Weights of a small transformer language model.
Training: a variant of Adam for these matrices, 403M tokens, 6164 steps.
MLP neurons of a small language model. Each row is named by its layer, matrix (up: input weights; down: output weights) and neuron, and shows model dimensions 128-255. Each number is 500 + 50 x the weight over its row's rms, rounded and kept within 0 to 999. Numbers have three digits each.
After each neuron's rows, "fires after" lists the tokens most often just before its 100 highest values on Wikipedia text that the model never trained on; "fires before" lists the tokens most often just after its 100 highest values on Wikipedia text that the model never trained on.

L4.up483:517594482427427517441566542427451522484530498513482491462439493526510499478530423436590569509511478506461434498381422480432487495461487589512383529471556505423506474508534496517542496515503541561486609458542546565452504478537503508471447574548502462491482514524560514463548537519523429514516501548484436574441494539562579446475613533408476533574509403421558530479518509448544513507481
L4.down483:492522471426516416569461599502543442425392549524493516477571540587561534413496570446603467500584522535521515483567503526506440521464501503528500555542415458428507542476422596477519495552458444494415515543515529586396402411552589452501519487472464454593473472477514503497550433604463533443430441445436531479535534525391538512563509606514598444489418530518566526539506500377495544416516
fires after: "–", " | ", "."
fires before: " | ", " |", ".", "–"

L4.up832:432540493474506478442604388485543579494553554537575428495606520520485562522516466568521554545504491514484482428560535570427451512490489518437531449479514413541546465505443482444456502480475456536535514529521517530518474471590497551530538532500490534481495414405526528478581465517418408560467399551483551462529559529491520518498512485399455503474577439499421537509538554506546633463425
L4.down832:485545493485489547469527471493544485483441495520488447423581554523458547469490473509481441477422467462545535571451434407556582521503483457498478545513440490545548527498598603430513430499549476534593492473529439458553573481485403538490479512554487467561512573579488470378465507533451534464497603514456487584563455440660494599504474537443605420528510524591495477493546451603517434514446
fires after: " | ", " ", " |  |  | ", "i "
fires before: " | ", ".", ",", "'", "–"

L6.up558:541509532514530531516498531489565378495540502548474444462460487510433596532501440471548452470437458490489485442428541563485495550518588480552503545486412449526545388444509507543535375388501537517451448511551499385527535474560503556558578525546498432555423562456497450416604559459535560438405499438474528526474498451600539533515523526512513509464475482520533522555537466498603465455491
L6.down558:484511486541496454431499519472425477454519476580485479492549568667450521511478461540507560557603510632498537537435479465536486465480496464534483549421549477507482488445439458458458420496568453439509545510552605527534557501530506540541517423504487496535499448477583393488564570525504553497499555409472464533507499509427434478522560560465524561548492557522507531448598492461450486533552
fires after: " |", " | Notes |", " U."
fires before: "|", "|---|---|", "| ", "|---|---|---|---|", "-", "| N"

L9.up391:492513502438516600493429514447408495541524417491539456571556440518509490624447538512554637499507493453511458415530366524520457491527443527450508572544435487505479492441466524542481489515458599496622464515449538505547529505366488466505494450568507439459492461520552465554528493465600463522539514498497510507464540564458572559513491571576509530555499477504544601493525494524493436590401
L9.down391:495496446486540389428442488587510527502562474553588557576459523560411513512477463402504495483481465645507432471451520551510533470472485492517532457483536433440472526489473494411510509480467420490556548510503518556474507439490552403522507506525505405465497429553438539578508410484530519538510562448536492440594513474496414507497563534486465505488564545579513417446540514453498478545503
fires after: "; ", "0", "1", " | — | —", "ort", "–"
fires before: "\n", "; ", "\n\n"

L9.up1541:477382500491423592427496559487499461492485409450452428485504443517483505540366484498492516523508531530467377381467481501485501444446522548466479516538605457473468478520491418496493588496523534567450445456510465487568493556532449525397484531573587533503405557521466507436480430512517509542527483513472577596455496472486592539518471512464411559436539435543427493370496478460442559474443
L9.down1541:509542474524577369621511434470524515523532558487523389472538488561527585451518549500505452471423531526621482490553427505508492458542512439531529473498482492514532487559453598401514505545506407529437512537565445573427481527495521453517493429532469403464471482559512484498469526529579436479468453455390470552544622390383502504493434420557478458352538588563511382501536458571491463445607
fires after: "-", "4"
fires before: "-", " |", " O", ".", ";", "\n"

L9.up206:529580458554506490529447562414501524552500548486539476522527465560485528476537482431394498442462568398533495486538601475588495494490525405474574555554567392518546503498518535569523502488470492493442469588506499547483470512525433469446469544497575465563516510605450471572592511423483509536570420561478547479440477583487565485501412454418518475429534488508528507490443499477502501499524
L9.down206:548510455451559551543444536577517493440474579523515537470494532475509607546411523619434499493466439445553490535582545499441486536527538520524491512484572509421483503495567532462535516516492496597484527546509475474410436539489514635449515564506484507387508396398490498488529500509409446543519557514354389476487587491480449502553503534535492418548470554493498569509537567464543427534497
fires after: "2", "–", " | ", " ", " First", "| S"
fires before: " |", ":", "–", " ", " (l", ", "

L4.up1293:449610611506613593487528452442430491429445478478536477458454507489442452452482530523560501525486520547496517515489525581506461560519522476439492501478497491580410511477522520577502416417402593545429446431556402458462553473565534470503402497454519470475476583394617496525450555432579490533466463468496537493504493495618461611518559488469454515500489493586499467531575408518514481582518
L4.down1293:533448575535503454525507462497504534542476516477491489454488489484487507497468531563457513556485484455621501512526528545544405488491512469497507502469485516479469542465453486503521523493516437532485483413468438421433540533450587500486501490476546454489503534408523455510520506499511508483478486473528505523541424531476553549538488503503462461475499531481504553497530496471473512540526
fires after: " |", " |  |", " |  |  |"
fires before: "| ", "|", "|  |", "| M"

L6.up33:521478456443537493484508488524585582547385476559539489517595605507515503482538411520441532529445498485542493548453445608401417488487469457472541519494538499510634562560581534516477437534476470556527521500524492560597509417568463554462584542551450426486486486522530489391540568475461467569561483435427515432472524440472511618524481493536475489556553419633505490502518513464538521432455
L6.down33:465460543539487489474502432410617568483530521505470555564526480477504547446471391552553470500568587527503456465526574491519614490452501481382552446477455489412528551498429562494535452522519501726507464446461537455511496510511475496565452416451509506499519486469574538474479454490608511454414519527419456444555414520494518577561557502496547494491558472515551510511420447494567577432504
fires after: " | ", " (", " / "
fires before: " | ", ".", " / (", "oice", "; "

L6.up992:431535423570514579515400428422531517473477591496509405529546493495491523466428410528488515523491509466487495500464537547517373586431510534494484533479535453476508428569489571471433450563437609521457455561482538543520612466511405522418537560581467540581470463531493531490534554501542524503577520468472474438464611509479616555431412441450372475458538398445491518547494573454564522454434
L6.down992:484516540567460482526638595554532445376517479571499432583450526598618357442514444474463503498576496507478488509535540464535464437452483497490534487507461566471508534494518446520556475455530467563468463433458563454520517497500506561458612416440429579550529608493561502528521463489544541483555451452531536472595470519492466495507530540460654522467479458513486473506521506410468486502531
fires after: " | ", "| ", ".", " | G"
fires before: ".", " | ", " |", "% | "

L8.up90:498527518493510506460481463456415472591467542474461492488528450528502579522539455422491403517533540433502436528401483554528491552483510444448469539498576472454532468447609616492454507480577563512422478555557515509545504495531553494493549521515572458459426453553555504483545533506426404512531440525492562531490574583548489437521582556505448598497462554445534506466481475488510516457519
L8.down90:482517376519434486516524575466497534409538556479455539509382460573574554516452516548519479548440445413543516480435480459466512510522566496567477564531485540454466457439443535408501525472538536574550471579516484525530514513434541488467558576466516498490539442523487547605442534553535430489537584426499456374481494495468521486540477516458421501567393524482560570509506535481499530458518
fires after: ":", ".", "-", "7", "1"
fires before: "\n", " |", "\n\n", "°E"

L9.up500:541516511541472539543412422502432543523520506407444451551382497566504534534557458514518617491589619493533456491471495378424464566522501554419544605500491481449606444481384556520488498464512477557469447430599576457456619467519455501529420518616535478470469587531594532416516441438548534491499565565407479486513478511489572543451464474478529489582534437453479564553531446526508542359462
L9.down500:505525569600506433418597496406552581433546540424547545429505540599575518533441554547467424458529498507554546599499504541474527441460522448519458468458471463538500496514437520486429521521520453452503565558415599537501507472467465466520492629382568458486477476533532527452477515494426426462479466489543502504427546480495434470540461434498420562512464495512499462475505581576536460562523
fires after: " ", ".", ":", ") | ", " | "
fires before: ":", " |", "\" |", ".", "' "

L4.up709:492482496437479486493460490419557525564506495602543486496476455462507591486465534515585486440578427440488463465449444525477397581459533480542576632535493485483531491554572596520450511578422592552554473488468516438565543573521512562552449575677485497552536498529488475458515628527519577486443467444503485571438625491556500450512425528515518539507559482563553481523490511479525493454496
L4.down709:495475458548513480543527527513472467476488489490532493534543521130490471511469480532499518477518489516534545510491487513488509498514458484518473477463496479591520495525445514534523505520496450539470451545463466483495537542522430517554540534507531431464536527476486435548460532512490534548453499465505495477527559501472458510495501514558488545466523518507526436526517512482482451491496
fires after: " | ", " | — | —", ") | ", "% | ", "; "
fires before: " | ", ".", " |", "0", " | — | —", "–"

L6.up583:455541487492531544479619480461539426471518474510490414488519582495422528474403476522417567527453506469483501493577467570425433548584526520483560473445456417590554492512461451589500492522424454519460527497589538502548541488522417492557534522611443542458469571492527480425498554486511535588360427463461396442534660450559487466521483474438450450481529429453521395481558573516463537426501
L6.down583:477495435521567450449449444532501459589517457497583495555571421584545501466483480458494504413441401525493550588419386407448500544510520519454501527459501496524482472509575582559556436616466503659481414457508496452582584449455496514531451536484417486523461512526491467521484501545507461469422473432366473467552498530512526539586512549442493504458447465546494434495488415559566532570459
fires after: " | ", ") | "
fires before: " | ", ",", "."

L8.up501:498564479569488507496498504494487512552475460484541493440540521509504494534469398547536473539411489380499448441495490528566369518459554426419471562498469442429509501531470584547453454460475537537561529522489538519588575500584464492577515540485443406488479513496515524473497568515551475569460495459452456460474491526457519534473522524420424442425468422527508506471487592471515512495415
L8.down501:473470488480412540508598502553561502451466513505509482513529543519548473471538538478497531478560576461380509498432463436520478446357446529470477453464485556489538477506480483409438537555520390697496473499388564518505565445458472568593552467499446588584504516468579534482475492478428597379485572502489571473542538519502551498519565534455547474482613479551436577527461532485469510483515
fires after: " | ", ".", "; ", " "
fires before: " | ", ".", "; "

L8.up1325:511509448496576501436497498529587560489441481539487576476550507539466446577470538430468485493521500413537402530489536502562481612531531510431508488460526440499663479527628560446515492476454503568523530508448462582517503422554552570439517556472445448514454512520536598365586459504434493467435329496492456468544556462510450497537525478507391512576492526486497512549626433505450419467487
L8.down1325:499544489546640439465468528561489545547418498462531618541496543540546428547564496423509544554545632472512354476467574511503631492486507526399401586442545532499591546459462462443511461496478467722492404494419612527503460542495547567511499568567498510455508508506519573469431455479494481497439535426420484441494522413419566446563534496501544477575448499566495513511472461472503515473395
fires after: "1", ",", " | .", "001"
fires before: "2", "3", "8", "6", "4", "9"

L9.up182:494392464552455510619471444455469450454538511472476441513438476503515506487504461423441502599526499387479458465565364644414396486620456456518475496534431506563526550510531552590541547561477428532465451525553476484459426544523434479486525549528457416529484613544523529494587600580486379392498458527448529535516521506528475549428464470526528496558505471546520541476524605529427584512521
L9.down182:472482585636466495532568617559535576430501621459554425532479449541511491511548553482412447543496457490565391683556518491501441544543413532556523469476467455476511459545485527530545405579432585452530538464568487508606459464483497505558565487515541466545509539512459439515552487377460522600392454490470499456466577449551525435509437530436456491446477503551506501542467439551562496604477
fires after: " | ", "; ", "2", " | — | "
fires before: "–", "1", "0"

L6.up1567:441478465483407512594494521520529500552512480501552441494425490528480567509563554434453410419420489477419507468428442435568430562549454579489551549565504511523524503572515486517476417451496515492528460549572490560526507382519483525458520536509507489507414551539517414524486525546509552507470524526547493503476456566458471476530506506517493511485484443398472522493531481586470443545545
L6.down1567:449557521429493528562514477569513535473557519447556531535519451471496523536583525500470486428483563509498488485441548481564495501479489499549615485497539498530495469553489489456419484475519536367551379502526353591516525494453535585499479448456523476594495474554520485551502539422551524508458490527551508564495470532532566575538563483574494544484493411477505478463551403539467514574509
fires after: " |", "\n", " | Title |", "f."
fires before: "\n", "|---|---|---|---|", "|---|---|", " |", "| "

L6.up1083:466416435485554535497456471417559588655424415473531619440495485535407459543472421484410553479458539507506519506430535563554364512508574563439479527450502436561489560548563507532500485496448551546473494571553541494513520538547455541473470497440473570573432479576467530433537535507522617593457537464461539488477488590457538468518450433503474544538473515440623488482501551508500561522475
L6.down1083:477414524502507562485606574545616593496538536517536599529610447633544436499475390480451467494486499509578491507454493493494510458433494456499542505505470603516470470469406471468517500543503489728530454474534617600416467431516513432487506496491509546451500509553529481440428472522570557469496574571401517496581401491478454589532423491512537476516506586521436487606493504563562524504500
fires after: " | ", ", ", " (", "% | ", " "
fires before: ".", "–", ",", "8", " January "

L6.up301:546498483495507478494550541565460447418390457490469502405497561501550465394471519382511487480573373536491465484505432623431432572567585531507513501480504446507570488492546504519506543518486456522459525423515565476531545485531401483504422477490448507479480522502559581487563567501527539521428419482468499488386548529552556479496505460519461446535506518530568527554494517482543592396530
L6.down301:515500566502597521474417575521557504550424531443594472528557484554582513512483556445501489542476396486500500434512523569562417490465540464485471522462505560522534434448478479570476531506550518470533455445466520523579516546525397565525549480412445499528569455499478417479476513495506465592413531602526431513531530449511488463491511460449540558429540498488490526483532512454535571456482
fires after: " | ", "===", "9"
fires before: " | ", "3", "9", "8"